From a checkpoint of a small transformer trained on Wikipedia.
Training: 162M tokens, 9882 steps.
MLP neurons of a small language model. Each row is named by its layer, matrix (gate and up: input weights) and neuron, and shows model dimensions 48-143. Each number is 500 + 50 x the weight over its row's rms, rounded and kept within 0 to 999. Numbers have three digits each. A neuron's up and down rows have the sign that makes its largest values positive.
After each neuron's rows, "fires in" lists the words (lower case) most often at its 100 highest values on Wikipedia text that the model never trained on.

L6.gate470:528526518585457539517563502493527458414442589475489521553487418526462442498533522627618515622561471546495543507511479457521531549470422529484524491538509471540521587547502541491552467502546467563483502513541438607569479522513425463442448496478554477519432536536516492550491522532422589450
L6.up470:562495532454546416576434522535443661487518622464548555491424482474490508504554501439471487532608463510507506361472501476464464516547548533576524480443483497469447551490492529390508535563487559523563511529509499505426519493486562528530456436495449585504569452480521531491517390493484511466
fires in: "of", "to", "across", "other", "in"

L3.gate596:484539395488491471565469503497468524550570565494455599532466473456500573462608465490479452505445492426478472534553497450546534528540468470524528490570540448514588449529491470549463586505563451494427512588582542512473515533483534497431571416533530455548604478419468436553450556522487525496
L3.up596:403502399502438468515468502527545629511409457418456488489504540419520586527505474496499469471345458515490476516544462397518575528502472486555553444528473471434542420462417510542486578536527527594476510528563449459505508499415425494491531423513559503460587445563474442529536597468384533444
fires in: "took", "rus", "take", "takes", "taking", "wins"

L4.gate590:567515504527596533467499409417497496510466535397520518462514606534520465614497567531567528435539450528386551522532449477543492549531545490393537525457468590575522473444477536435471534475558429412532474540548461538437496382495559400555481472479507479523463521418445537597485408459544545408
L4.up590:543492465492615531516508463518438499429540425517537516433491496451540510431577490540604550529547508512574465490537462470479475469542507543422587484421564438540519499517526515497488535596422505544590577528429581496400557570458550532465457491517563548518560462398497596683503401537560500457
fires in: "in", "from"

L4.gate568:518498420482506552511504513500410377560637556478422532561544503463521409497511534504561527422496554407457509558541477474512518470482531521473435622516406524540445527597555442531562486474508490411450608496476423487481531528484525544496502487477478447505598579454475530454433384513539532511
L4.up568:572519472471513525466475467531481489560536469343504558394484516503469504497471475597548485358526580542611479513475472446461490460508572484443495542363415494419443539539541505567491553529551525530484513527433548419444542442427528538511459454543572571546510465503483517492514420504472524496
fires in: "of"

L7.gate511:435565436534556519473449564546472330447565581470464436512557461468577410543447514469488490497484473492455530443449472453504424454389543472535459446614502425624459454502465490483492465507589426569517542486426512568479598538504483413460439512484473544430484501473473376494602482515489480504
L7.up511:536486536416451405568562522450497496512567472520419478387526446544437528528564468506587492526479419506504537507560432482535588477552476500508521528473503397568422522428556494440460479637473459495596549490554435446447467492531472526492507464552513479401571550503454577484545548488460461549
fires in: "this", "that", "same", "these"

L7.gate37:482536381483536410480515495505564608590487537443451490459570529432490400529481528433514393510509542500438465520621533535532500566492523504434477601380408578562461517490555548472444603515478492521503509492504444482474505528481531498512441541447516544503419529481541445514520454555550525538
L7.up37:522511463436515455453465388517451440607592546494505416563472488519517511551549532453481507580439497511540508392563500417481492520423492476486516540502547568562505526592484510524456482480652390479484441430481496519441421608528544546504576511535426392474520474535535446574458388459528642476
fires in: "a"

L7.gate303:488539444477509530538518502458457523485522508498580410521494427467487506502509533496521552578524488531477470507543485453377473485501454476475453476459574579570541500519478453481547553476463480492513535599436413538596575493503440517526550523366463527454510462528502535522368444372511470477
L7.up303:471497531576556528457631440479492487581546394458497464492522393464517487595531486582471528493540515525463459484505559534429479368456505486482538508481621447491541467484435508442556527465505534496425443546416517442425557522494548472513462545442498539394538502546474513449510477508459515458
fires in: "s", "m", "in", "mi", "a"

L4.gate442:490563512460476523538399483474475543528502477572512486487502535511482488467563630519480499608408490531480482475547518461538545624415469541505600497462508599495453521561431517463447525473480493481522565607540529422511476425508462519536527553500457573584523545491470427592423416475473621550
L4.up442:439478455631562578422442492555484558454462483463536467515483487433552524442416519495582410481566465406447557465467461458544517535546374529439590501474569506514542440518457554494580513446496444473488549468424531509572556526520523484522477543499527471539461515468515476560435491486488577500
fires in: "a", "city"

L3.gate561:411542464554544574489516502470494469448568491521534458530553541492466406484394488458526529488437554462401469469430539435489562591494539458456461482564531496456648509498462488442469497485483445507497536448635451553584465533520490398519410453570427500470499482520438574522504502496502472499
L3.up561:518518514459486510521451471439514469525534526522528415557490545483470492485542427407540476507505449506574519486517496459552462500415629541539490542574539511584494538547450439544482461509543443577571506465513500581369468476598513478592580462436458433471461485531496488506387512548549554501
fires in: "new", "newton", "boling"

L3.gate385:556501516554419500532547500508452454434612499549554515508542529485602515450504478508389515483559539448548483520557482531491506508531487501518532561448517469471549527367462474430472548591447560504494530457564438383435466537509648445492466468376509501489447456455500532562551455644539575460
L3.up385:485507510515525443505545461496553492512554481507525460521458557425582440550550574532551545447440516556503600498562505538453574474535571551443562542499434572516497459458527554511492490537546600483564535552609499488424453399477605493512532502476591555548646572501389496478567429436504536454
fires in: "in", "of", "civil"

L6.gate14:449508486456539548530446555476504592485528579440442491589478552521443469469459422544514536545556541433460463545513522503487553587409471544575492555469443503521474550619540536516538449559539457520491605486396507534490469445486542512493381469413524458550534469446549592556453456496535537507
L6.up14:543464659543399481399532473551437516513507594461477497431507453484476471469488510494521454583356453433477452456520409425595428500504533534520593534517572460523536519474466543373560478489544433429513437473466476503419527455482462601513548483484559530458461530480511514509514463431497423435
fires in: "of", "against", "contains", "faced"

L3.gate358:438507543562546476429503434557429442531548463468380524449548513430455537527506476542570495524555397519442470428541485515444630490578489480465562532506570482529519605613414416503454493435556456558549476592469445406575410481472449455515511466538532451429513502548522473467534508527465514477
L3.up358:498515474518478483465479523443444616454539493446564527598487464486468508540486486493505585489467565470474530547529522552423464523580549500413570522477442539446436493463461505536507545518475507500497435499525372514373531467503531487472544576547631566512432551458438506502486560474512451506
fires in: "when", "after", "if", "since", "of", "during"

L8.gate340:549590443516492428522551471542493476425533498470399459489505551450441438476578523522481496466494575547608479516519536518521578489495513438531410465474509480429463460486515480612627561529477437426543570517483466507551457481598610485455543468435457519481517572430586559466455501471487493525
L8.up340:494514502485615468472425584576540508431446463548506545459489587474448468418551366528532475494520594604487561479518474534542548469418544581546581508547523386443472519445572537520535503609515564493540455461533457504517576575541463491541507481542490447525491544499422481475432561590549556502
fires in: "united", "of", "and", "directorate"

L4.gate604:526584385517563617505449489454415510540527566485565470546602518426464451518474575573510496606457523531518443497518529442457607522492430439516417438445519603503521436532424481517462526446479492504568451528425508488487580490513500448382513443463576524496442383461519445472423522428616464494
L4.up604:477501491516567532499550469423493574509545520465536572468590404453507519561477483640515520595476456492485473521474508377501488577535580544430576540510551490521472490557467448514500448480457560560538503521585459438493644448521510494372528503490524622490473520507505510506522477520482509479
fires in: "m", "cm", "22p", "in"

L8.gate569:564506541476541458412497552448391463519463476411505384499456523521375549456459620562441551507485457563613444483446544422514394474533532483557546499475554397529592515536550516568540512508543439509478461483478466469437493422496513448479463592500411500456468533589508500508590548540427446535
L8.up569:566506414554582508435438501428398472529544508542499405530547536502395504495504581601516515463556476514566551506487527592443496551517413536558562593509414487473560576468510459529567452461565422508424586553522420531435507492519466544556429486538414465515504474466476534525587487441502500463
fires in: "for", "under", "with", "during", "undercover", "forward"

L8.gate246:472521519427532491459526493417481460398558457635464504415493545455529471480501542458573465410459417450390491482443503524553481572520512566535510461564421513566436506469473449503426525497553544467510449462528523492527495560469454505474534551434491533547478500472428438559548419519534576595
L8.up246:486451450540566534556433497396550466497491426604514441490500534579499459499462492567520431512461449455543548499553503448420462595479509450493530441543403486521552505421549437509529489521555431430430463433524423550487537476423427564569531449533490485619580481533372504491503521546494626508
fires in: "as", "1st"

L3.gate544:502366540580507548510506524473555642533424441436492538508511477519504530529465469559538446421441467582555559479552477509467499513544395498477500503510515491477530604469484411493505416420528545474512472555572403549480477471497518454593466384522456486473490572463533490446525551536469516494
L3.up544:420484512508489501628511538481567400617541468472502530389515564472443449513443496589422430516429542489560477501527430494441535478482522480532434500551504598585549511514473451442570535472565498511571530453508437446531518577446466457465468574540541473493470449555499448493499430522508410522
fires in: "4", "3", "1993", "1994", "5", "1995"

L4.gate366:516559486473524580491461569515509519437455543462506495526563518415537462495539462543517580440451496465453564525457473538578628556569506534490492564492498568556368547503460455435467514455528477510526514478461466520523544482533478503484470407484517557436428524438449495502528508440558459551
L4.up366:505513468488482528570500463519540517439475449514404559541440535488495492455530540566590504499526501575511638491518417499490533478579521466530552448468524498563526433589507389503538448509553558509587594550471486497515490452559527567506489486542558485478559440460406549363502437524482488453
fires in: "as", "include", "includes", "included", "features", "featuring"

L3.gate97:462460433529581488519550374458536510484434445530452454587617431517603549516536518629511497495480548547474484512481467468514573453452511510491378468560567447520486557493396479462449498438422463554502467534507459512476518536484519523419460336498488574545439528554547531523512515474442539523
L3.up97:516513418508536490469433479469520513428500483392492466461470554470464449553538453441620447468600595566470409483550528484513513475485542578547541520590500500491448544471457494507574543451469483497466466470466502412445567516389519517453459532521551623588434455489482509469468471412447498473
fires in: "party", "3", "released", "1994", "2007", "2006"

L6.gate97:582531506521553442509502570518488502510501586522465522476509522516458456535586576595507507587439525446595485445605533501445502542456503371459428495398546605537586479522587474462432443514542438520471452624482486490514610505482546430508534491464575509496508444556516510519547566502576609540
L6.up97:494507529494542449532560474526528506442472503533508530495500511542477509435435556472522510539477404562525486449604472544439573482487511463460460452505594515455473501574440426663516377405485594503512484567544462520457512500541569567491432420465480425490518522523478607591514441379533481489
fires in: "by", "at", "for", "than", "with", "since"

L4.gate235:409460424569567560449492542440579457538483453515505427506518467581556581548402497540528540442499459538473539508567482487464525419473510544378534547597489394514573437417396488352484454450484499482532460515521437510419376622498519483549485457545434454519511474560464491512610496522542485492
L4.up235:409470480565435568493508440506440470505437424488551387639413469490554455475450506511507450520460558584586487520407484442412469466503452582443488524419548507486518523513459529495512499504490525531582489438443598426446539426522494533496474568510514547539597495506487416430568497469466505515
fires in: "original", "new", "private"

L3.gate268:460552397426503589552448509524446438505509585595480455562520502472497440429477550494519507464418552515422536523483492545525568535434598445473514522554474424503449539498542529481524520476492501501505535573582499496488495547417508488490448460518487511556563437479475394564492485453470518482
L3.up268:426457464424502513429487448536549532438471516596436430503547531491505525446537442525414533441459471547524578528492498514561502458566557453469592515500480455452512478418435495476522430522551523476423465449476472523531436464483504564552587462459492471581543514529516472545590594421452489474
fires in: "as", "became"

L4.gate274:470487496441527595565467451447528533416438545475513485517459556480529490483458530445559640454497434518442535567511491495551454531507514469583556564483303487504518586461498491407470463463479562483609490493499497467521572505462532517494587388518423506473567564425443435525488434455501463515
L4.up274:545538401473548490509515516430540540427522596532538431398538382514430489436440525503510522451521512496455515472524575396538549420577561495440475463522520461571480486490512595561487467457471519506516475484526510453414489483446459551495396423485471493533532447452474461532453472505614488546
fires in: "has", "had", "is", "received", "graduated"

L3.gate380:498573530519492527445496466551493484520549493543481536426477595523503405440438565524420454490449537555555508451476482561529514466515560507480535551493513490488425443519544436481382457480407392600535494420536487476535548467461530494515546505452473471459538462523465506478487505467549517600
L3.up380:476476539464522420456496436444520550488502437476593508360481550537486480456501479421439517468447514491527502450475496565534472507492420548495526493461467486473496502551471499582485459446454553522472482516461492548478525478470534551520427602497354461446398448531523492433472532470441562533
fires in: "he", "hearing", "she"

L7.gate188:557553473483447432434486497555448436552539470485471496516608501502593508500525560512471614642511510499462466483440490381486505529496524486435527518511445462443442505512428487521560541614464438489509583489587459537480459521503483561540494514511528514484421510508462543579570420406484536490
L7.up188:499481462501433511545470485642552523543495474491496496527452424472524535418495592438514489571518480579547594475514493500456489505527490502509511471414555417561481466423458600479473633504525524507557562567512489600559489414449477480539413533466469473452462549438541411432456462507496476471
fires in: "these", "other", "of", "two", "various", "different"

L4.gate188:482489497572508527466486567495519506489507553522548485535495450465588515503488513535486511523457455463556511550626487570471515485414430341536533606559628521496467489511471411455485575488500493432515516532554453508581449550571515585571504570530434479587488544495490467547415473503499611466
L4.up188:417520516496459490539440578422436507557518525418488417451556484480456542591498429486431478580477532471547523568399641452434485510385437402401406513558489518483484460526453493443488539471499492435578490490475503527505436499489498496491421469445524545505390511476536492420556591460515505526
fires in: "1", "2", "5", "7", "3", "4"

L6.gate278:499545520477459516412515515509502421521527490549542524455513493526515504403489538567471599564402479542472515508426495511506479479492529458469489469573524547484438503548499508515503502484502532513535486573515512397474564485469469506426554542520497466463467395504507481473524556384498433537
L6.up278:414517500560615568551460568513414533386571455428368491486470442511523449570492391490516465489507464525504569506496482574551452481543483561447429491510491526522411542524570515496402485497457465473487529505526568533474437490502563463420497529392464502451542521517479505466474589527541427586
fires in: "who", "this", "she", "2004", "2017", "he"

L7.gate91:526514516404489557537452503417430513468512562438481535453488456500440560492576471519658486590435379474562536520524492445498481513516471497529526496489488529499500566451482500533393439496532505484572458464519490601366538456581554499532500486485525510453466529508546599501463448479529582470
L7.up91:481515462565527373435546422532484589421523530464471504473537555459461490424540525498563401489455444450510527544560453473558543524581494580546455541392376465509426574514569391460462457523505475505521534561531581481578461425433571501390457484470498540494482536513504492493501454539503463539
fires in: "of", "include", "across", "from", "into", "during"

L3.gate568:440488501564429603597560553503609447439520455516504490442396476484470620462516452451538511505520438609510536397443510534451554475571467527485509463537538483497532474428463396562539533513483598491597488400576434515474517530515501459496508489673512516469547577554587479486527510508417478481
L3.up568:510498446499530569563489505504520610482491567517479464535458468506504521533541452502480514503533458489454477509523481570524414525519462478519484494503649510577492468488552443400478636571442468523594511531499529471457404521545466524517547395542535628554447563428531497493508497486580420499
fires in: "united", "latter"

L6.gate383:603487526544424515546477531521560514455550554502431473431485597439555431437482497515563525567554528458403576514461546429410553543432561474475528415484431533438514463445486550450491513535540449544526510564457471477516495493436538447512364490508528460476423528476513476452431570521597506557
L6.up383:551481415448544470436528494474431538505469581539465542506526523632543486503523593527474539544460594392414468497527532491509539506560509557559433444552495471538435475521467525436523480548433504474523479500449565429511484543532545484499559542492498526517543569543457424434494481422532519487
fires in: "of", "all", "by", "both"

L7.gate133:526519517492483476510499561555515544489606530463499428539567433421538429473526566486431482529497450524449439354487518453527463540460441443474558429529435512529406517418484537501493490509532498512512466551543475510432472582556541468556444502545528509534522503534561428548463392511588511504
L7.up133:412508561476497432579492467393487427559591522553418513454538517530516447521532570438536460497468519582504562553444510573466522614559471484514501542530591573509489508604600394461526561486444410585531497453537483536600595532529530553456514509509546444521501507457497519601424519433473464542
fires in: "he", "after", "she", "before"

L7.gate409:530546579551555539539429503532533444465479497500465474517425508527483404415466663488428469497401508487579508628447475390464433507516584511522572544554442521481643489379431502435551476467486456530450524510413485585547488467411484467439483528424487462465635449425443478471435424467444532496
L7.up409:547509448396522525404550587446517450508540558566504554490476537492581624523470495558440456512501560492472483463488530534537560491509451586578476551440496535570474549450558498565435520560504522456498527455585551468459417564488466547546457526542472549462500466472491523462497462389473562550
fires in: "has", "had", "have", "having"

L6.gate206:536465588560345474524501539459451503513598465480478563518414499502472531513493553579505468489558506565573548531466556414549527567576423504530478586539467448418431513515504445565493533441515495432450475567558390534547476497437570464454462524477498520424522503438567561528518475512461434517
L6.up206:600516464552440432483564525520507562561542541494473488519560536385495533522528483501512411505500494502531476521513522506455533506509480495419539542508508472535509619593411501504497409565561492464484495499556447494488539433483554609429498502470597557516499413469575460437561485551487479500
fires in: "for", "forward"

L4.gate532:513543485518619501388498492519490456531577511444415480534568522447488410473569595636500601518493510397487552576526570494544469482435527509410461492540437496574486514411507431491496525456555473486559486472530572497433522475464544486503427495457562565515514538398451481552485411492529502571
L4.up532:407537531459473481456551493472459413580539525492496557553469511514557533485514524617453503430440527495373505502614495503539541492525481472464506446502599549428455483484413458486512465543449379457504485467520466497480521536473488539499573544345566417532540527469426499490474494470584513513
fires in: "his", "final", "a", "level", "century", "shared"

L7.gate196:504543537573490434530561481420474509439511517516449523573578517477492523525535519511509616450492438541458543462496510471500640480525531415571519452459435473481483450514495434446494454473484502455570463506492526501471501486486484470417514471498363553535477548464552562470531483592499458498
L7.up196:483500467476481491572498498615475501460577477450562487461466469523503496492614472455544376529514504482491466535577483496459558567473535531469505561511364505409451550568481462483420456541473453603523494392534492480552547434517460582462414488335550433473569441482436564462546573518491434468
fires in: "after", "when", "where", "if", "while", "for"

L6.gate464:433521441462523535405473492443572526592552557489440521523447502442515417491574493539511565526551534492376492495522566459494464542479547456503466485503477576513541459421622609427446522471415501560485496479535460535610445555490527515439546604414488522480450493534449456523494455459516473480
L6.up464:536508441580532452506462470455606484524453491479538451481560465525407519446504455519452445504498574476488520502490450537536526503429545451505395572493498473505507468611492597508461457531422507451579490528490543472543435372522409461412434530532520534375548450497407465505533485619441420521
fires in: "a", "an", "was", "is", "significant"

L3.gate92:489464533486441582522510512547584500537504476472581459576402499423444588511470608530468531475466500510560492600500544524548519578471561512577512505535494445475383520533492508436545583465467496579487594478581502514579484425450521502573398471469426526471494510453446579461469499469500508501
L3.up92:516478573464467500472529437511456493525478372501477507491448518406536478458518561561474438476475567543506449522413503508547455538640504482472452542519458521557530515452600406534511384532490575480514595502497444458544522474538470467519501408553429509520464459515506511491507384524453555477
fires in: "born", "vulnerabilities", "osborne", "norfolk"

L4.gate598:472497375416534508543485554508420505532520453518505533497532598361539555536529404431538549559474533449457593525575467515453424525517503516528498476530421495562546559507495562523509533465630507560519543542574460483443462539410509418575486473501443484495567515513417459545557546481540536560
L4.up598:493494539363443478533538495422543505474491570550501513520576523492613533473513430571498527606506442565457539504580535465563469406516458551563606484552614514543516478439388486467498508422542431468475382507504449446502462535508460485505608474502452487441555454586516337400539542401485552391
fires in: "took", "take", "takes", "received", "taking", "every"

L6.gate318:633519546462444541445500450469523396551551569472524428467593505446535540455605508517510445631412495474450460432575485480569463524340437450557416488622579505525424425528456572564450653504473462446578501535493495539587507591542500511469534455538511614485446539480557441528495468469500465477
L6.up318:456539486539584595494525485471500552479454464498445499474502468488517519478518392490519547481536476466559494485493576549587546486554505534567593529515512482523541457450488598485521437445457439504434507452440578433513463532526544463499511487526471524434495471508589431483558494547567514547
fires in: "was", "were", "occurred", "would"

L6.gate617:563503464533422463544494487513401571575596501502497489550567541450450498512575486505534437538466495395524568550515512405515510524458536497522520492556536455529494569607541522535521436475499499457469465553459475561442462517374461499457507350435491522630572466510497495471376421529489527511
L6.up617:450489433410482538493428515451624478544578501469437454440494473511521520537491475476502423494496538466501470533482449469482420475439525480553515524469499464603503554498535493455446550541466535546597453545588460485494500484463488494557452541447489516486573507539494489408560367527504509532
fires in: "to"

L7.gate6:514540618471468514435521455530508484542561557467387458516497531506524411417463529544388513515473453487537514467522567602426457532485553455552423497489443580465548449457558482543531586562515506434450539469538438556502494452573540531460467505521439484456473497537504428522424505435565492468
L7.up6:497492524545572595517484418578488511498507468496536588519574510476427512543418465534451473467486574534532524493492506484570454463567458532444551502492457465475473574514530497603673464410482412478534473477533544494450438495463520466462483537485519524510562574562496490547524511593588403515
fires in: "of", "for", "best", "embassy"

L3.gate553:475517439547580577506511463505455419535465422648586514464526448538486431418596522448461530574436548548456426492582495503553510679405498485444501509474520548508387593514531543582402528476510541454576538499471487508529482541543538575452492513432465512560567487451455518518417442503494566575
L3.up553:432445436566605530452515490463497481480442427591526564440603470460474460486576499416472541519557443521526466427599426414424600582538537551587578443412607481477534547594453535569512426387600495480525433446470463494514541578516526521521492499473426573465438535573482498491480444472420514488
fires in: "a"

L7.gate134:533533441517477551559411592466544435546642490530415569410446616464392518493482557422533519536542504491488428418513453511468469559495431414540475468572364451460485475411551471467515502455482389543460469518464472458585502472537568456534525448470505469451464410507531458468503407537561477502
L7.up134:520489467554544537469421510539483521471521559490397527513507477552638474438512518406485477578534500467394574424436498501525477487549398528531513512514510422485473594476516455430531444554543505560457503590488479485483547468510580484569570559446591497480482526471553420459587391504472454502
fires in: "after", "of", "during", "following", "before"

L6.gate534:481543495535497501443456519520421491470457512538442462462567506561464500472476504497455487518462548425505508441509572493487535598435508522377358551462441481529506539463493569508483486416442517385571503440553455509507512563407627519504424515536435513404531481458495525411444415505440570517
L6.up534:450402483553635469512489567497554560513488534542459537546491470520544493623517438410460523579413501463495511575563534434570556493425573512532514520408553544470446516485553564430515530523565604502465516432424431413476498477555484493530482550535473507501519576450496437510442482410524496428
fires in: "a"

L6.gate157:547463483535557519458479475485378524447517488446522514450445517499395557555523480528530446565515465450560544550592469444565506539424448484455474564518514511497504518549467565498504527491557470525486551625504500561457467463438528384480439534494542474514491524458481455456545444555472644502
L6.up157:621480356412514405532473577456446539505556474461463526564582468342514544554482492560487406573582478456506467473504467467425507429513453554533407607446487396543436473522501473562509478526582489432484529474508466471402593504482577558463512453484591461556531508455509563594509458559592592501
fires in: "in", "at"

L3.gate476:482478532445543532517512513544586527552489473538473388495446559546512525370567365596516575429538490589406609461561495415471566516525436480455491501536509586466512480563446554451478525545558400541567540482478465461485542514475473543586490464470491517500442566553398393448507615505537569472
L3.up476:466476508571493547485484459540599528571594405532524538464480475516442482495518566557490412440435536499412545499479477541586523574567495582405511596560569519494380487469577449501508500520532511507498521513537503520460619424496567457532541507381496539474463493502418550504487487520423449486
fires in: "she", "2002", "member", "2017", "2001"

L7.gate568:598456529475518450489563391454507491458475443494589569488531527486594530522464405415505494428483439495489512555491541423546558428520514534431447475482515481495543530475531492468432511448402496490528518564564568457421492567452521445474492454477460559426440449387476416493545458540558552553
L7.up568:603431603503626409488492523499456523449471515472508559457521492462485543476416451466482392487500465467528558516475530452450514431520493587484508526460545493438553549432551444481442440433506486523518406471526616451473448504471495514495451504466495402578545430421543444495519400560557648453
fires in: "born", "mm", "alqaisi", "cm", "division", "editions"

L3.gate383:497531471586427552520479527449484615493500422525460475510530539445485524471585480475501460451494614390426472543427477562635474447502558522451486474560453484491378546453477529488440521372486459460511450450438468526510497496421572520583537464510522586463434487458518521435584508472536539582
L3.up383:537437478468463465546518591454469571567437466459556500527425491431448431473474445518544455453541546409544476511532463595463534493571473575508516486581449506515504517547477473489455506432486527498541487370478436415462461517449407546558508489539570439522439483492500550464505575546530481422
fires in: "2009", "2010", "2022", "park", "2017", "2011"

L8.gate227:503544538467526485637575615511512519494527525471403394490511513530387501557457483489590464565569526537474537522555441474446591507466477470436357540442463521425597502549529541521520505537455483486404522467433507455470533512477567535381523468500497420461527528457546537521512496563503476492
L8.up227:418461548509446430427597511523554465507496472471438446442412449523495574477465518497567475498551545520561498422533479411490481520515577528414474522534539521453453533528489533561618505488510529545467522541448531452540618495505541530494470572468470509363449477443468467437511584531456464509
fires in: "by", "of", "at", "coordinates"

L8.gate148:569505525503498432574547475466480441432546482500428525559549511394572529445557477481551528490464452583549547501521474453548488444496492395509521507488440468566468469537480432550464463505509540481576544544554432382556436524537550569463531511493567490507494478514525451520514494496480554460
L8.up148:555515492574424575457508444582435492469497522478521499486511514495495530425455571591485461507501515516533529542470558431424565485547411429438505568493457503549555448519430521546459431504497467499596455523569444464505539572528498526449577530446524474451549574498552487384505566580490476464
fires in: "that", "whom", "which", "whether"

L4.gate83:565538478448577474430450483465448579508581546519521474538469499524506500437558583500472576456468532456401592482504493416493545484485521455478578526549518601518425471525512466558478534568533544454490482507494428498500464464495524453511503587549567528523536462476513509502414393430521546563
L4.up83:490519532614523548513475448514553415469555424574439549484472544519489422457568489523527516457477547537516552397502528527519542509473578534497434452515507609486495465505520535587527486451527460544439560523623503389466587450485468473575523543483529545450541571464450497504460473537557474590
fires in: "he", "it", "the", "they", "this", "his"

L8.gate281:487569468497465501442495524485625406447484458549547493546531434427608442538469447570590392561556456458476461468516557577552576449459521436488566457536480562570507454522513580457493519449494385547554455445557493447464555598442430555505455492568531454505464597500511509477491495493490521516
L8.up281:469456477482486585489512557571535475501591508532461442474452514489548498495381530595492469452494472552575476513514512516610559513426511439434546508570489562543588399577403522556553451512423480526536399472392505489474555528568441522311486511508453432428476564549597526531464523533512449482
fires in: "the", "this", "a", "matrix"

L3.gate364:503550492538513477586473486498464419424514491442435572589486524610469490542479548511447507517488489477444498554588483532458532523461522391491495526545421582591491550460584514462525462560501446592535593487523483569511487507540541541514590524438515453501532525464494479482435507447574402537
L3.up364:609489539551578590481500440467548385446489452451483577546508449534500520468430598473462542454548418551448528552495458531475592476522606452433571489553505523475506485448511516553491405513398456549497480471479413504448518491526503489460569485544468473446592400469529443467524534507357412483
fires in: "which", "where", "who", "whose", "whom"

L6.gate208:478503524545516562622500388442469644525636510521538458498422474534465446591472530564548517515522510606511572449544488491439400539577539401470535568510510512574510497530430489482493577431522551482522517552542454462465431511514546526611525472495521505538497435515511485481559439504445500430
L6.up208:476483473496500523443505580491420573422459512505564460505487417557410497456438413504507470477538528485496575639510452531420588490418479554405498530525464527567502567507556457551531528475589536556514473476430446539582500554485489548466528494475564404591468465436467517514503523543479527449
fires in: "when", "between", "if", "until", "after"

L3.gate224:546501489518589461476524475493439527448439488503525452456519434484398499499483496522543451422535456442431428502537521502486635599530397460399512534418501445519641424457454533496494588451464474586422510498523463528446519579511592464440378501482464541465542529435499546499583491549525521510
L3.up224:666458533496584579517495480480469574480587470531444518464546579493595487486490458508575481516554542509558526500470488494508484513427585511444541574545408470524525559462424477466492486547518472476487501480499520521444454472548571405450508507528565515534570483549454515575494523451479555534
fires in: "in"

L7.gate59:483571501453486496420519446593484504524497403487480389542540521401417518523487503519501623570490492501427478490480552546502549519471560486557463473507499456497510517475545603535499526521449497544553478505512467508505437591523522427559461455507524543502463608540499424538438492549462557456
L7.up59:453490502534542485538399552488472516470502435505545509451501521534482465581457474494516428487562489463413458494505484523501465413429401515481468586525516499508484570469526593438448492614554516438529454528590436474489479559619550581465526526418437519575570547517499443491392491541511458479
fires in: "united", "plovdiv"

L6.gate492:544523518471483511521471557552579470417514537488435523574482476512527502536482387468464494583528418488436531484543492586541512514504483486481504460514426479546444497501497481536478444420504482595507539517538442412507467469545499583437422391487502552444495449462578507501529485500411467542
L6.up492:514512541519613482590477486540487529405529480459441426483502517541565489425474529617520467482543480512510531425506484452521491532509414512535497552421503491511470421481538443564550486482524435498467643560457480536451506466500575523548458485485525355460437497492452575563499438516513438468
fires in: "that", "who", "also", "which"